Part of a small language model's weights.
Size: 9 layers, width 192, 3 heads of 64, MLP 768 GELU, vocabulary 1024.
Training: a variant of Muon for these matrices, 4015 steps.
MLP neurons of a small language model. Each row is named by its layer, matrix (up: input weights; down: output weights) and neuron, and shows model dimensions 0-191. Each number is 128 + 32 x the weight over its row's rms, rounded and kept within 0 to 255. Numbers have three digits each.
After each neuron's rows, "fires after" lists the tokens most often just before its 100 highest values on Wikipedia text that the model never trained on.

L2.up65:149101155153119119102078120146136145163084136129107100133116129143134132093103161125098090151138159205176080170157106077118169109126124104161159113146095117147172173124195119129139110196117119124161068096118154082167105176106127116163130125106120146128125134128088089125165084156132131168160133111115147143095144110145117028064146139116124125118141178090085173028103119123076096143099165099116143142107172124140134181119114099095158109097149165114090137112141093167146116125153159166088112109127206126129084187167190068084096106074111156106162110184204131207113128096174099110
L2.down65:195183129090107115102113122098155126169161142165110140157120113170178150104139115113137128097100121116087145140139150136145122082128110103165140195121143170117190134122093110132142053154119192066149118175130112123149151102152104178115162146078162192116092113090122111130101136156155188160139131168141116074181068158120131116090097172074122108192124117082146117079153123144063108159057130110085146137157092144108075131079183163080145136120156119163118162109146200136142072120047074165093137122141131105092162130102170162114100118068185073119097148118120129151181088114110118113
fires after: " R", "ce", "em", " f", " V"

L6.up155:091156124095126121124151151159129114114133086099111098135181062128159122154088142184115071102056129122096154086081094150165117204109141191147150127130106164120172148176160191148156099139209125174116156114099099094135125149144098069100133162136141052108133161146116107107112063155125127131176100156184136130197092113160153091124133159083158178132139141113100151128112117086130105076137130118120142137106144140125082101136115131146104149122181144081113089112150106135095208160181115062131130062091088129204142087098164120196127163140147114145115153163167130138134185091148101074
L6.down155:154128122141146163113092056137101099182128159181148140141185169157100068118147099152114095135132137142103096029140129094060102107136103206153120102167114103164148138097144129128112144186124132102222127133099101098153168138038119151155129085128139115134155111165165162118077189099132148140106180176186185086145105141135034135125171146143091116113172124124148098139155078089160143133166080100114140115160109093169170163094155113127184136139128179063091131097111144129157124096143145142106088118101117126112109143133124133116093101096106113114134106102092089147169180184079154128
fires after: ",", " A", " in", " are", " is", "re"

L2.up53:103108133183118177139157108171111155108074101151150121119139165183135158102075151134114102097112138125123182060117173097132152137091112161111118175159169107174135200049103111129117156149088189073144122090122120142114130126101135177157163113169161136132189089139165145154086161106079088095080126116162147155087144082160127099113127142069100123078160102162078158094134153122125107164163122189085166101153104098122120099136102132166055100096129092156141095149100154131099070131092123073143092182074105191158097159158173184142166072147097177125135108118106164078130111128112118141
L2.down53:134129088103143135103196135154135104091153108106104160120131147147140109122127118111116193114126110149143131082125096137200156031151131140129147169150140091107094170165103111189112084107073115126099139208120168193153092160152153136128103145140120139116059088160116093111151171064086129216135153116099109113093088169129177138124089143103119231149138119154133143129133160152153093146129129159079118106166120095121159091137140147154082154103087102100143099181144068071120126073089148100136116192108145140166167163042111092113103144106149106180152084119170148097144101104143165135
fires after: " S", " s", " D", " cent", " d"

L6.up709:144103138150042098077113154075139135154126071097106177106142145122104161101156208112076108158094151172115159131126171146168160172108094126157080131051071063193119169160091137164111139123091154140091136126092121089159184149117137108139117060132140152125102125160161149154090112118133143096142120142127147162147118106143124094121133139160119124135180113171127058060167162090102094117134126104104119177142154156107196082127113088108085112141058158169075110124140170081115091119188104130106086079137127167150106142129091119139107132183176112151114159190139156120122132164199081136
L6.down709:143133121112112127072169060176080143144147135139105185113084182078123138077140110124076108109147129158105058106152132150185170071139129147109120128153116131159074113115088176116130096077115082058123115063095141151124130059114091126157125165142158131179113146108134133106124138084145152164093134141155139149093138190111076101124115096094144150152077151137156151118080136102126210150087157164100196178177125129175095182135178108141145172128138124096155125127135122160181128172102102115147156105037212163164083108110123114096142154100153155126147127082112124135125164149066158140
fires after: " m", "ian", "h", "r", " Ch", " h"

L6.up154:082138085091164148163152126186171177108131106116118131170183083159103105221073127108142152094186132191163113155084149073064164121154096106173146168135136125132116158147095132134156138126122089145120151136130086086129100083168156126085102107111102116147101102166109119154140166106140095180131100126108055127106058131149161136142112128148138190151123085144140151114141118094201098108120125137116145125142092147133150142135156082130098168147148114070142164141117115162116097130105059064103080091104085154132153141112166177070170196180070110144142135144117079068136102203105166129
L6.down154:156096153179150114109113159117115056173162125093106129143105118203149054141076158202144145107169190096173106069087178112156136066092202112108104111094133189096054140123114190120117170091170147174138138146148120140111147110163077171113100144092082132181117136127164110120118144148119137162090163097108128111039109105117163159116092129104103149121144168113099139079146125134132132160065149150111125100160117118181075127118113159166123149092073086134132160098140172088178152138102090097180125094129141148174131115116178140153103133138144142074095152112108121126126174151068161153
fires after: "ort", " Cent", "ent", "id", " loc", " Re"

L2.up464:105064162117104142139170186141113104139089178116129074105096092116128117142111149121122162122129166142125148164168117164138206148133068109174129091111104097150114166129126127120049080216149102187117053113141186101146136114136160072167136143145114174105098094140070099147103072130136113129072095095152163166118142193053163152116149143166163106139127100118152158079100147122098084068148123081175113170177147130153108094115128148118123166128124138086143117141077188138104114152152085171159088089145128138167096147081205086114131107100142158118132184081115102160153160109115142144
L2.down464:103118090122073184085184162115108087179108145131150107174110182114165120121117107104100099108149091179142134174159106162164140101150128183162106184085055115140149144083105105139073132202136135141079127074146144072138158119096152088132186136170131109099097125148146102175142146104100101160091153115110110075140131171106112036108140112177065176167109123130102144082180172124111127108131132088141080111180153144121114170099105118130136128126133146126112081124140145117036149132181093126201134154143206094140114137141120151145088121139109154088130133188135088125102174134166075166
fires after: " R", " f", " th", "et", " Th", "v"

L6.up685:137157180139110145149194157131141199139133145166118140166134132102188125129165127139106142102115118156183126114096143116152130145104105184131163141153097128080159131169123120135142136131103062128099067131084140100143105146079107204175075098113117092115149149148157143081166083153193144056134151134138109102153153187147106090093114187131157052012153095111074137097102129142111146140132144076086123163126112143116161065114160107106135145140108139148179115116092115123145108121148064101109103074144149118148174120102162053098110143162104120126152093170147117054112158093144049145
L6.down685:119165162116183153103087132183089082064151070125152115080156130134126172139136102100094114140103145099182132155184105088136109067100149118189090157087119150131096137201108143209143112108081169098123164144185069123159116125143090118125121147147159076183166165157162093163091135141106105176140140156110158103136059062130117113102141076121135113181159136112087121135153117103125128102111145195111102098144177133123122195093116074105146114119161099119100145130109116064093104146132163189158148164174152094073123190097157112155092118124155147110142137126119083143180129164064105107
fires after: "b", " b", " pl", "ro", "r", "ar"

L6.up116:169130114079204127164136164146119129191135047146175091068136112155124098129119093153106144166078163135150144098164092128135108109149182161062124109119144119144104106149120148184147157154120098094122096102162171159121185170178117101082105177130158193142093110100137106141147109145099104096133188158113125103124095131106181056098102126128118138085130153088148127112142093154083123135128102119080138016111123157167182160027114079157166144167122101138102140087155137149139119121078139160127102161125160152111050100118167170154104174154097104102098120168135155135152170090142127127
L6.down116:076135138166132105142167144106150126128082210098077169103077093134188103151180146120099175105147085124140079147104167137128116109118158102120120164028171059126109152147149115100120154131119106135093125148099129121116185115112125154110140080141119098189124166118110102092102062173122092096150057084202220161139091101174162135155132088113160106132180185145139111114143071154158114109100094160068139159119211141136107113102110117166158103141106091119116131165090149117161131133136123155132138077147108126102135200140137105173113086135157167132129047151132161125137153153134126087
fires after: "u", "o", "i", "a", " a", "an"

L6.up452:140165148203107142120158148180171109134111102139185060161140113143134120163113185119112123113169128184092071116076097141097108127126097102119100087162136123170078086151124166096138140127148131100067161095119198164133098099095129157157129142131202058157154066137112194145148154145149171160075162161107121113115078143147125097172124145184146105150154118124105172117159115150126131138135119161060120158137154114126090118129081116175110083212148088121117137115043097074151113102114086098171090103123142109108052147130116165111110170169147161113086124137109076155150144158130068159
L6.down452:100103151145145136102120161109115139106147147165127133152158119139098150166158147107135129170124137113116101137158069140094185140078147177138172154181127136129173167125168214129120091142144070109114112063130110135160101133147164123063112113141079113053080126095120092077139115134157158078125162058108100135159174084100123134100124103125189151126162136143149090107096165091154094117080179137173124103176126197095113099120103057058096198132082144169169118127161125091083108102091098117155173113136171153162156162123134089081163106154139172091146123071166146137099115148178108197
fires after: " un", "-", "o", "and", "\\", " b"

L6.up672:117134123130112165158118150145124144101118127125154094111167142164121142129167145167124160164080102109116088169155134092177128180129139064094130139141153107189141127068143049068130082145152192060144101131121148120160146164093138147141127139146140126123172171133031112121172179154137141145093134047085153100169113081087166120183153097103121133139092206199083155083151113112106070141105149131119126148131122146114086115122077137160178181143112157115200133129116137154113102132098136165148159114064163119124132166127074099147102130162087109060068135195105146132102149144075127158
L6.down672:111101234146152131113181076111154165105152078096122118126132132070168149068141126162079141141100143099115144186150120159185102127133053139126168110136144069089115075114121169172132173061123183163142142129129125078102136108113180145169098136093117145080149078131086110169157149077144146137117133142156091128065139121138121146111097132146161123146089104080168162152094190123095167143143086147143130064149095106142179121099086125132167152122129116135184176165111078124122108132110168142141166088072110157144130117112156058103130176177155158102077125127133113112133143160188088056
fires after: " m", "im", " M", "at", "ag", "."

L6.up596:150124183111168133161118196130112150110150119100149138092091136125166179180068130044121104077129104131152172162096125146118073136086121153120103097136136134126160123136072153150129130120078101110110198129108079183109157138120120081199113056107085169144119099186135123127173178100123103061105113146115125111154083097127104167077121130129174147157173160126122123056220139086172105142144138090168124150066184134118133097145170130112103131163114099173121124156149151105158117090135121102158116095086130136141152123164176096086107115160086090131163141125182066125180117149163078176
L6.down596:079167106084079128073106128178123076107126083145175129126144149105133118103140124163106102125088165114104192133171111154072138111086125164148164119169122128164101059148127075098127202136154100128173122118169150111121106110112195085180179160165136161083191111100101116193114135119092134151116115104152093176139133133083090134179168124135134095138064157130173098148128110158159174149087158117099170137161114116095180100121153122101207093110094156116175074091089114165147154158080148111171139129157156115177098118108136034100154084115126117096121134103140111196152083134128136094
fires after: "r", "c", "b", "all", "h", "al"

L6.up730:165127146143157114150096083149152163104158136125143130121111199161169167123099102136079078125161156113058151128110130133189090086168130138090099114090138171145116128115101179093144168147184139115108140127138137104147175173082205172186106145168122113172114143114127143173151121052180094057193155163125154084154146104124166103182095164129164147092157139096128115162097107149110086163151087083107044096151162106082102177098139092122104087168097155118066117091121136140134117098096179095197143099097141134126116052174083092108103167142110141114125110149140118118107089103126106142
L6.down730:105108095142153058105154163125160073131102146178168134130136141102068136147177116215142186107148122121170177096109154150123147078122133104110100142168128141089109141108088132161111092081106116118112130122118132143078100114098159046092130110183135107111188102131119140083148091118159113169122144143152132149197134072133135084157170130062119158181132136143121049085078120085151163147088174192132195155191099150125157112106126096151081161078148077162070112145123090157144198124145156176167131090082093112128116127129139144122162077140110171153114145076131138099101114138162158158
fires after: "a", "i", "o", "u", "ah", "al"

L6.up208:147137165150178057150148148139099188142116133138114161119114079156107108127136180090172137143081118131176144065089149082168086192084096115121135155124155169183136098150119130201138098124141097089112115123117126097153097138103135112092123116110096059122165176141168119112141145067134215082107067123147160102117131105092050080097123178116130103181088082131115084088106121110131128129118095119135130110160129067120212129131204157089146159124136144134147105100129158140090149147133068174151142112151138105153148142130118121255126161086127107178091105120128161136137149138099145107
L6.down208:166182113076123122167136156099169100191103110167091143125146120152097106161129104111174193142136120154113154182125122127095177100129153135123101112131128109109097153122106102160086137124116118108135108153093072103126124077035154113137183193155117116188138103171149120131105089171098072128113205062162137093102154135153137138131145155157190101137185080082093096089124192100080118115114147121090120095164136158118147096098081114102067128199142157148128149084056158139091164136108145153093160153146100116090143161163089124086155096113157123099186143177158141134149144072155058117
fires after: "m", " de", "er", "-", "ar"

L6.up50:153083112143140168144154150125174131127097124176143127110160137235148169108141130113081155148095071110146102122139132133143136124115083124071115077116104137147122128158110119152178135115125095091097163141113048130154117052131132140115160164113143154145115139096111129119107101160068173149101092136144141136134096164098087142109148121138116110186113153175093194117104163068167068127100141124118145159181110120112184094226106096152112118105146202177112140136170156090090112142159086158126149090120165181092113119141193151140180102115076088072143145144142126059131142079076187177
L6.down50:156139191130081161119124114161135110122147093114110107155170076111153101094124138135118117070132089113162086112125065075135126107125125103168088060133142153127075078158126153105123114157121114146171107111179159173142161103147079156175122171104128190123104145117121211158201148083113116093140192157166081111131146129148138047124138107126136139171141122107128139072096121105168131094092122112081156156108144186117136176151198124132193156142173119078196073068086123136197134121134114141099146177125136076135091138140196128079155124124132116150110166098087119137104123123126156051
fires after: " M", " |", ".", ",", "\n", " by"

L6.up567:113175185130164142150113175139186134132118082094126154104171164190071152110135151101103115087153141109152101181167143117120167188130077080107129087108097128181148082102132118131096122135147079076141118065165144123108139158179131089156117179166179128116116108102115080113153072127103070110105094185062128149113135169130118091096104082099113164129068120110126192100132169111101094169121145076083116184162160094123121120066164123108106125201126135075174134124135178143143137167163132156086095179177112140140128129167103111065125101140122145064129152110122207115165131116103147138
L6.down567:174103083174173096100145096127121220165102142137135085086063118106112135137149083145152111135153114185186142126058132150057137122120158132151113167140130109081194149125130076135079141116103110156128114085094142140154099157078081141153147134116152087115125185114144176090183141112114125159130101101144158089119099117135165131119119128175098089112164048056126175085108087172137129126121083191142122181126146162127141180171113107177122167104108102154142147172182195153159070171140143122117095109111091153111105090124106142130125146094067110157082087190130136133117070155104123153
fires after: " w", " |", " W", "w", " N", " Te"

L6.up341:175076170129112083162106160163154088133128143116151103115072159203103121140108118125133124107126139109106113076077206113135105104079135124112092153163155057152068154165128124121153115144159137141089143084178136184136147095099111047105109114100128150168083171161132147180170105128169098143176135134133182148108125107172072169118163177142132097094090073141187107131110100174103120118153118163114176115157125124144153116144115069131148158192213189119124151131141129102089120126103071127099075134114168110069093111193145118103125149082151116100073083171078155127144084134138130121
L6.down341:047114129096125126074125174163157108120095085142171124166104127121138162120126110100142135105134186152134199161107205091104100091112150122099153112127163089116093106112121122148152137103186062117064103130204139132132127131090102152169159118136065122107119110165109151148140115169117128168095105095125167184146104082115149172148129061131151150117118153140124113092140087179070136116129109090120176119120124153112148048079098183150086143097098179147196108162200123198142123134157119182102164093142074109071127072126085151097118137126187121131163111113168122156074126182108123140
fires after: " L", " F", " |\n\n", " P", ")", ".\n\n"

L6.up684:046150124151136085164069103163160161095128148109190161127174067176150056059116125062082095124142156121147090151107146096146123152164126152155110124145137148161148118119129076171137178171171177107119135147117104191124110151127120119128111107132112118119123146108173087105141101060133154090168209152131173129124133124188146171131126118112128110097122192109102102150137159130154146174178085154129123140193146118111105113102069162108136061174105136058177146061111104141162119114098109122103117079150150119141141088127153087071203112132135113063109102134122145122187098092159134164
L6.down684:106154123157158123110134169078125159201091144073182117116074181130160134164128126130122119101129127160081143103100169050164069157147114113124170196178117085074186097165142170093101165092116169119107079168118082118150103147093150105150158180181226131126124159100138071143052104091130145183129100154071135070104106137152137098120115140170101133123175108120130105108171120132139164163071122085108143105145088142111152181099126113113117141141151099073134109167100158157104192132101121099067129128157111137153149134126110125087093106127072116130164155094156142163143109190139161103
fires after: "k", " War", "ow", "w", " w"

L6.up597:116093142120103133172119149186147147117144062185141129155060127116182080117142102116117187163163076124097106163184132060170145152114116118117127156092073078157152146150133162148199112114139160109116165140139188080157132155164156155176084111113131161086163099101077124172094064147134172125070074133088139086110152121118121124113129113138142120111130129114115116142096194134072188100091148068167097118120122106119157104120134083114119130133080192140115058161112108129104129155128093171139090168093180154150152141150159056105105089173140155177132186138145088114128118083166071143
L6.down597:166121115092159137108106129092130150097117133099096090112197166113069169160172147116105105077092126073142153097114168137130085113107188094145108160191220102125144137098099101185145102109140096137057134102144083125143148119097097114119099153149147152131149130140115096198167161099123111096193102129102103112088080158078128134087092145115090124156136103113145133173083121082157089150124082146182130099139129108141109133125085112158171153154207097122127168160168186122148120112133184211132230121065112174106158138158078168118111153094139125110179113127142156081092127130138119109
fires after: " b", "b", " V", " B"

L6.up744:190069148101127096077104163127105133121162127090144128136162145187114094159154141154073129103169147115061144118176129095184089195112094120158145157138113110152116099155142123114121100154124145166124133098095155119084173097112105059095138127083184167100221146128072148105138112125147082152149110100149109126168078136139136156194159172164180088114074131119140098117105081064088147076114169081183157138183099124143129093053120097147130150181163131097123142114214102097069143160132085137128106138103108138141124111132108174125126165186164193121134115122112144112105159180139142142
L6.down744:179145113077139090119122180148147087103126082181134169135086094161145171108122104187135150139074156095146127201117081170146154152135099127116089070138133096082153157114155109126159169112083109044107121148185175185120143148125098111172178078151123128132121148149106146066094074143102140117103127084122178153156160114159142090139148118081156155088208137131128160163122137155207097129106145113061127106164085074116132113102149161123087168080155129136103173118162167097081139038116192101137123112126149129172160104152113152083099120108113116113134147107105166129098097134198126119
fires after: " l", " t", " L", "-", " "

L6.up71:101088165169124091186157215127100128160157101141109123118181157059097100184126072130099106134140126122119134096160131094155125163139141143115132172143101148184140157098119130160142126144106132117089195122127121158179156138105067103118145128089111111181103133101074076127109101104091118109159083188147057120143136101087089131128080083088167174102137122135145099176118178084123141113119151114084099097196094145180171108092168146106135178078149124155125167136145119165139120115088133154186090171138136195147096157164098096104153147164103017135145131108142081086160085114138102108
L6.down71:074130100115128095116117145102125132057180096113145065093121118186119147119213175058147082138150116129155123091163104142137105140121211067130083077124129123115126140139116103128146150154143085139176128132183127109118158104134129146118097132134181119122146111139140133148166162109122145129073160120137151165075148128166134136150154235178088072121164114163127161102106151150099167104126108071150143107084100100086128157163091145119105159217103098115139092059182121103133178131111101140040157134128151118043133131175118126180121097114143134117146085121156118163150097095174164093
fires after: "ad", "oot", " Y", " United", " kn", " Ch"

L6.up409:073118152134095122110150215120160146113074153119166140139067125143079063171113107160169127155138164199138139110125134132069147145089133083103102143125123148109138183158126074170126137157100128057156076110117137111151154142123116126117097143098062073139129110109094115153103163108158090132132094116136160113117161106154134158144116069171176065128131102132143104057128147087098204158096147073123128114095095088136097157145157190172086098184144081162154106072143108110142117162118172098151152163095116200137120137074192159154122086135096183108151110147074182152138143164129159127
L6.down409:160127117157110124152091118134139159129103134150094147170141142151166131110130148112107123119103108150152057111218173081160123077070161083173102147126104162176150156118123202083143133137164130151107138129139137066109122164113114144079101155103119120155064111160120116152119124162136096108114114164112098060133125132099141118117120159152188171163144207163141128164150093111154111128147143131134125139067175174091096171106120158125128118068105114128083129101149139067100138127101109174154062158213169124155130097138140114195130135011111173193133130087101124117144152072058103110
fires after: " D", " w", " d", " N", " l"

L6.up354:119150135127125156062086133126109148101099111154106121133121137175161183159182091103092199128116067092169101139141085130111109191105143102114122117102122115116161198110147133092140186129129153101151140131138123074132160174112176104059183136106129136055075132143204177151107139160162133096172093142101145084150103063091168168124082113124178123123063091119125149061109101134117113133162102122109116199181123137165112151141130142125107134173162125135130161112156128119110079108082102157172086084192126177102120139102105086190165095090130148075120097127184127078168155104164135146
L6.down354:117170107113121199112187192068147089146126123120171150099120126116155149160106095140196127179137083128107146177121104101069157131109116133166149120141123142165096092156182156134143033161196113116078160091131096127140094082130127078108153096123068088120189169124143087169113153145139088171105156122102108093170171124112115124051108120166119108148120183143151157098132107152099124091131139159145072078106121121101168099146170095120146079089143157178198093088101131120191143085109120137130134122157157168112197151077094172149111113087136178105091157130127165092111147170103116118
fires after: " (", ".\n\n", "\n\n", "\n"

L6.up416:133072151113123132168151157105134136133069101188111147128130115143111139129127090150132151143162152098146106137125108079140079193138112139118128081133138157145203131168136162160105143147122089074214076123076099121159151141101159118138134092150132109055114118171065096072111136158141105108095084178139155100151107150115055114153115089119192165179097146117121120137113173096159073130149105140162123138104068078130082090131148171131142124158068104115173140113150204174134133202147128088170103184114168092188153146155148185084152091135153068080138131136127128131061090149144128150
L6.down416:138190147134146142077132118156139138126170122107184139150148133105184086146089108121126085096092143158104165093120150196133116134089134085155125135141113162144073180128075116126127072112125189155107130153187130100085060129167089142086113091166135122140092068127104191131118121171108106165132123191160123126144113109161167134153167171160123129096171129116098157109118112158067128116110088194094090128123126190131089106162111126103098165118220096143141108193110147155101083054096162142050159062165102156068087131160113148147140154177126167127106118125145150152093106137131068099
fires after: " m", "m", " M", "o", " r", "re"

L6.up255:114097136124138170156152196230131118129177149127131175203187090147155099099144114088106148145154140074065106114137094137150139125092123151109102147152089141184157124074070136188147157093114132113129098146111109107141116101135150167095149161140133104099165096117145117114117143104095118157076151132069106167137106145182147112182111136144135133102111144142109117165126193086081157055102115153168079186135113127140096076031133087107140128107145122154202161114156118108105157171140090104133094131102104098122082159118087115200168144112114111046118117084192125113119150110088090143
L6.down255:112102130131067103136140090139132160081112170215165119090154174115091155122142138106073143159148191188182125074178100070121154160128121164124182153156144138161147083128151107109114106131118123140103134107118168065134114085116149125084127169138120144191081114093128142160144130091103117145138166118080120090075115068152097147159134129117144140116181085138153112166103054144165051149105218095166137120178119055107096190175167114158109135071110139111069105100125084135148106133108166100105165154134169177168131133134112116100047117142151121089128118116122157162132125176136147137
fires after: " d", "-", " un"

L6.up86:118126144150116202135105121119121168126092149131150155137147134178070098148193115106129135132200099081135165107102120161115128081088133122145063105118172140206098161083094154139112125139095129160088128074193117161134071124108173127124109117138112095135100138130093087107120099095125167123187074125059166152142131130231110071121174123136094128092112173198160141106073134100076114157078151181103143128133118111133117091118150067147141089177161175174107089098138129126107184124138101117108168100076134205088133080128104169154158075135119171125130117163127131124161078141153105119
L6.down86:131130120147123084063106117112129126135169143120158156116117103176110114124074165185181154162107123109119142105146088117177088190128090166117171051119093188147148127137144123152203119079176117099079138211140149084138201072112149061140154106145098092125104123132084149078123103155122119143074155146137106131137099095101121162112089138123110132104191198143098144183147127093122191120170170106146119099140107101086228138133158095151101101092125181114101151143133083148123138111152078156144146073131148118125116165083154094091118121121211085156095105126132118156090168135095127137
fires after: " s", " f", " M", " P", " G", " F"

L6.up748:131136080153163101187110121080108170147108162149160130138199105116161214206118085155159121131169080145152205101074077130161112136155053131113175132094081099181084115102115085168175138099136100150066170078108127098128099078115132151120139111081165135094136151067123151151110179171129143113126173063108092136134129077107160112114127139113160146110075177141172075127107094112133091100109144148157113100142116174123149098071132087122126166143154116121155127132107132160116131118087152204176109114122150093091163116106192120102124111190159124121120154126126085152133148190132082105
L6.down748:118124144119117133144143151141112154119114126124180101129146118141128097116141162133175109115097122156125097044088144135128138171101101149161147133151150139063149119149134145076131150128125108062166053111117155125173101127123156149174136188132156098071101116197161104097125122128127100039170129202197099041148130147154098122099154131145132149127130068118142184125147146132117184155131135160078153123075156108103112133090132161148126147138143130084175090155068117100128137108156099100049130154165061087199146054162083143138113167117152079104094103110210131131125198140153122153
fires after: " Can", "ad", " Aust", " R", " United"

L6.up338:171230124126124121151133117110140029147143121152239187099108095149159138126097118083132169109161165127095089122082082046143047137115110107114134109121128165100096119099113128074134155177087155117088130107083123122136038150120061126116133114161117138132175104124172163125165135135149166154124131131130107089157151144141136164109132115093117166195117128109071102129101173125153094202117127109091179131151117136092102145104128059134125140133192140139158107149073144111135172119111080073091115140124070127167156142126142114169122139127119145147165138133173191141141163100177136134
L6.down338:145072136075090123071111093117081100163121118099104099190112137137131116210114171120179056148127076094157089150119110088166148140107113109136136154114118125146135113128195087120073164077157062119169145156194140141145166182096132141196181139127091131134123142148149113105155080137180093136080121075157127121205103128138129157196115104138168083095133138145073143160165140148099120146099196108112124075121154079132119137123116172140174102107107147132142119119098149106142109102164163129101095145175162034110143092147136116168190128144200073105108104127146116141076135130161134112
fires after: "ur", ",", "1", "2", " se", " d"

L6.up741:110144123080192121129098126132148092186141161145152218139109166070081156116141051163126123186089118169102093145081095180150132147048123125104150149182096091090103185093100147087150158148108110116145110160110124149132120155105081110115181125101117080162138170190167190057153114120157195107098186199137154159066141140071085136165169119112153115134131137184118094129143116069108093163110122092139161147081138127131086069132135128078136164139122132136130081123121145091129136076129102104106128142133121087163162095094146088112110127107129182113172121158175129091138142139138149165
L6.down741:126065111170085138131091125150154199076112133145102147113158150154143107167099123142149181164096144111205106128109133176126091053216135134078146095129098135152076133103146114111149149073160119085100175189115072101100164157153123158098127111108124088152134118099140099128092114129112142198140058126079084099147189089095140145121119058116144146134131134114153130173120131140077086122132185119151097126141162150221183142139100105144134113075117153155067171127118049140165146094132179123143118120134107127130147134123156171138119144109071112132146162086160159097066130118127153196
fires after: "2", "9", "c", "1"

L6.up104:141165130126071164170107080095172120222150144142144097197156099128123159156135095155142159174108077120115120170116112130128155056187122132147133138112093163114121123119111099100119159100159135120079108118066099133068121108130086124125180187143098095099104105106114046144167158145111155117149152137181110160148115138179076067130190126158123101162098128111118061118103133112085131157108159088169154127123138129111053139109140130115138160199135129127108090179156151122149178033150076095193120106102124141147114110162171129134166084154120126156158134130156120087085132119160212111
L6.down104:107129106162088091114118156120138116098094112084113120092089156167099166143120122086130145132094098127112115209137057163058086083162124125183113146146124141034193087127129124136180154106182116156072153090132103141128150183142120105114125182170172127111170136099147100118127110085138151132125153149127162099150149085147122163184127074129114120141105125144161116048150196096199096114127150097091176120141111145130147136118171073139131112152168093127120099209101095101117172126154140190106086090113106107169149155126089222158075141112065158151100101160127151120132140141133092098
fires after: "v", "1", "g", "iv", "in", "9"

L6.up494:161153152142118139132188192129112107088121150146145165143093101162167137051099124112176123178105109080170065111103166163119118154128122170201135166175144048124061094136126120135084132105152129103150117076187143128098173145118100131073132159091086087165139141106118140171058144111151131086099124109092094081152166134144132152150198120184157057178101087132105112112131126126136146134170112144123094091125167104173149126129134181103115112172124172136197114122095103106084137088157084105126117106127145120215132113117145149075166118168141144083101113136153125177093068149089163162
L6.down494:107115088090173141122150128130186147099125061145183152163123095107152110176166104101101172041178099092099213062081161151057096137154203103134111139151147181073113151139134153150117120154169098121122120135112125188124124148154073153123138060110138084119108158137112127163168097137130115141104139134091115113090160128137150166152100054118146175148130125096102154104128069148107121138135160085112071119195121195104140102117155150084095055153157161113109090082153177142117125135058119129113175133167186116118104169146118132118149106159177163109139104146155124083118108113146163086
fires after: "re", "er", "m", "av", " f"

L6.up367:070149136164147125151105133123127134100115166199084106124118183059148102123163156096107126130085106145090136115143062087150105110057135108091152157208136109140126169095143141181120148130194138126111084165195133146141099137176077133176168102084161120160169078139064126176144122230097127152186108104102126134163106157127126176089154170174109145171062139103126102131165095094117130142128130097121108101119124095159137123135111128161134107169094084119142081114138152091074113146086040162121091115124165127145084067175136123130114130071117114105098161108118174148148122146119107184
L6.down367:143121128132141138200133219150106142112074181139102201144153128067081139172158138113139086086173142072106158105090113157136128075142126108143088103126067109149117164130147105096105188101107072156123097094194174093075162182179125118100132125132167109096184165099146059130127140118136118077096134157111129111148123137104117112153200112109118102095138109167161106062128163119105056159102106108157124061075129151103091110145143148137129102104159133093097126080091116154161112154152143134132139127085089185144182151195138163126137143183128137115181188108145101112155100118143172157
fires after: "0", "al", " b", "b", "9"

L2.up171:130075160189112133113125092119080108162129143120168043139128114151131180090075103097107204136114147055147099165092185191149116156134094090189093157153163126131095165167075111146106138122109141146126128128117151201137188128129149137079127107118149062135118169147125184136063102125115104131139109141114152130110113114140165107121127109226146074140102130174102098138092092104112109173133177084161116129145134094067101107192150140116157064196112172110151094119123153155095171106136124096120089096127139145140118116154069185144116073138136168113117109145184135125113143113053104106
L2.down171:153075116162122098116014122114063099126165135103164057176106059111123145150040091087120161123096146139122161151084197173144125145114138114150108126140115144106151186137143133120165146129152143131105147147117067106090129114051197107128093163105139091124104191147157147146112140096098118112116120147095104124100130093150161118101110148150090099184113166157144113172145134074149101126135104126166136116128168148105179105193130102142157141162160172134167055133102152139128146129210160100111109075150199158107137081152069146185151116177088142104143165115140111148138131136073117107
fires after: ".\n\n", "\n\n", " |\n\n"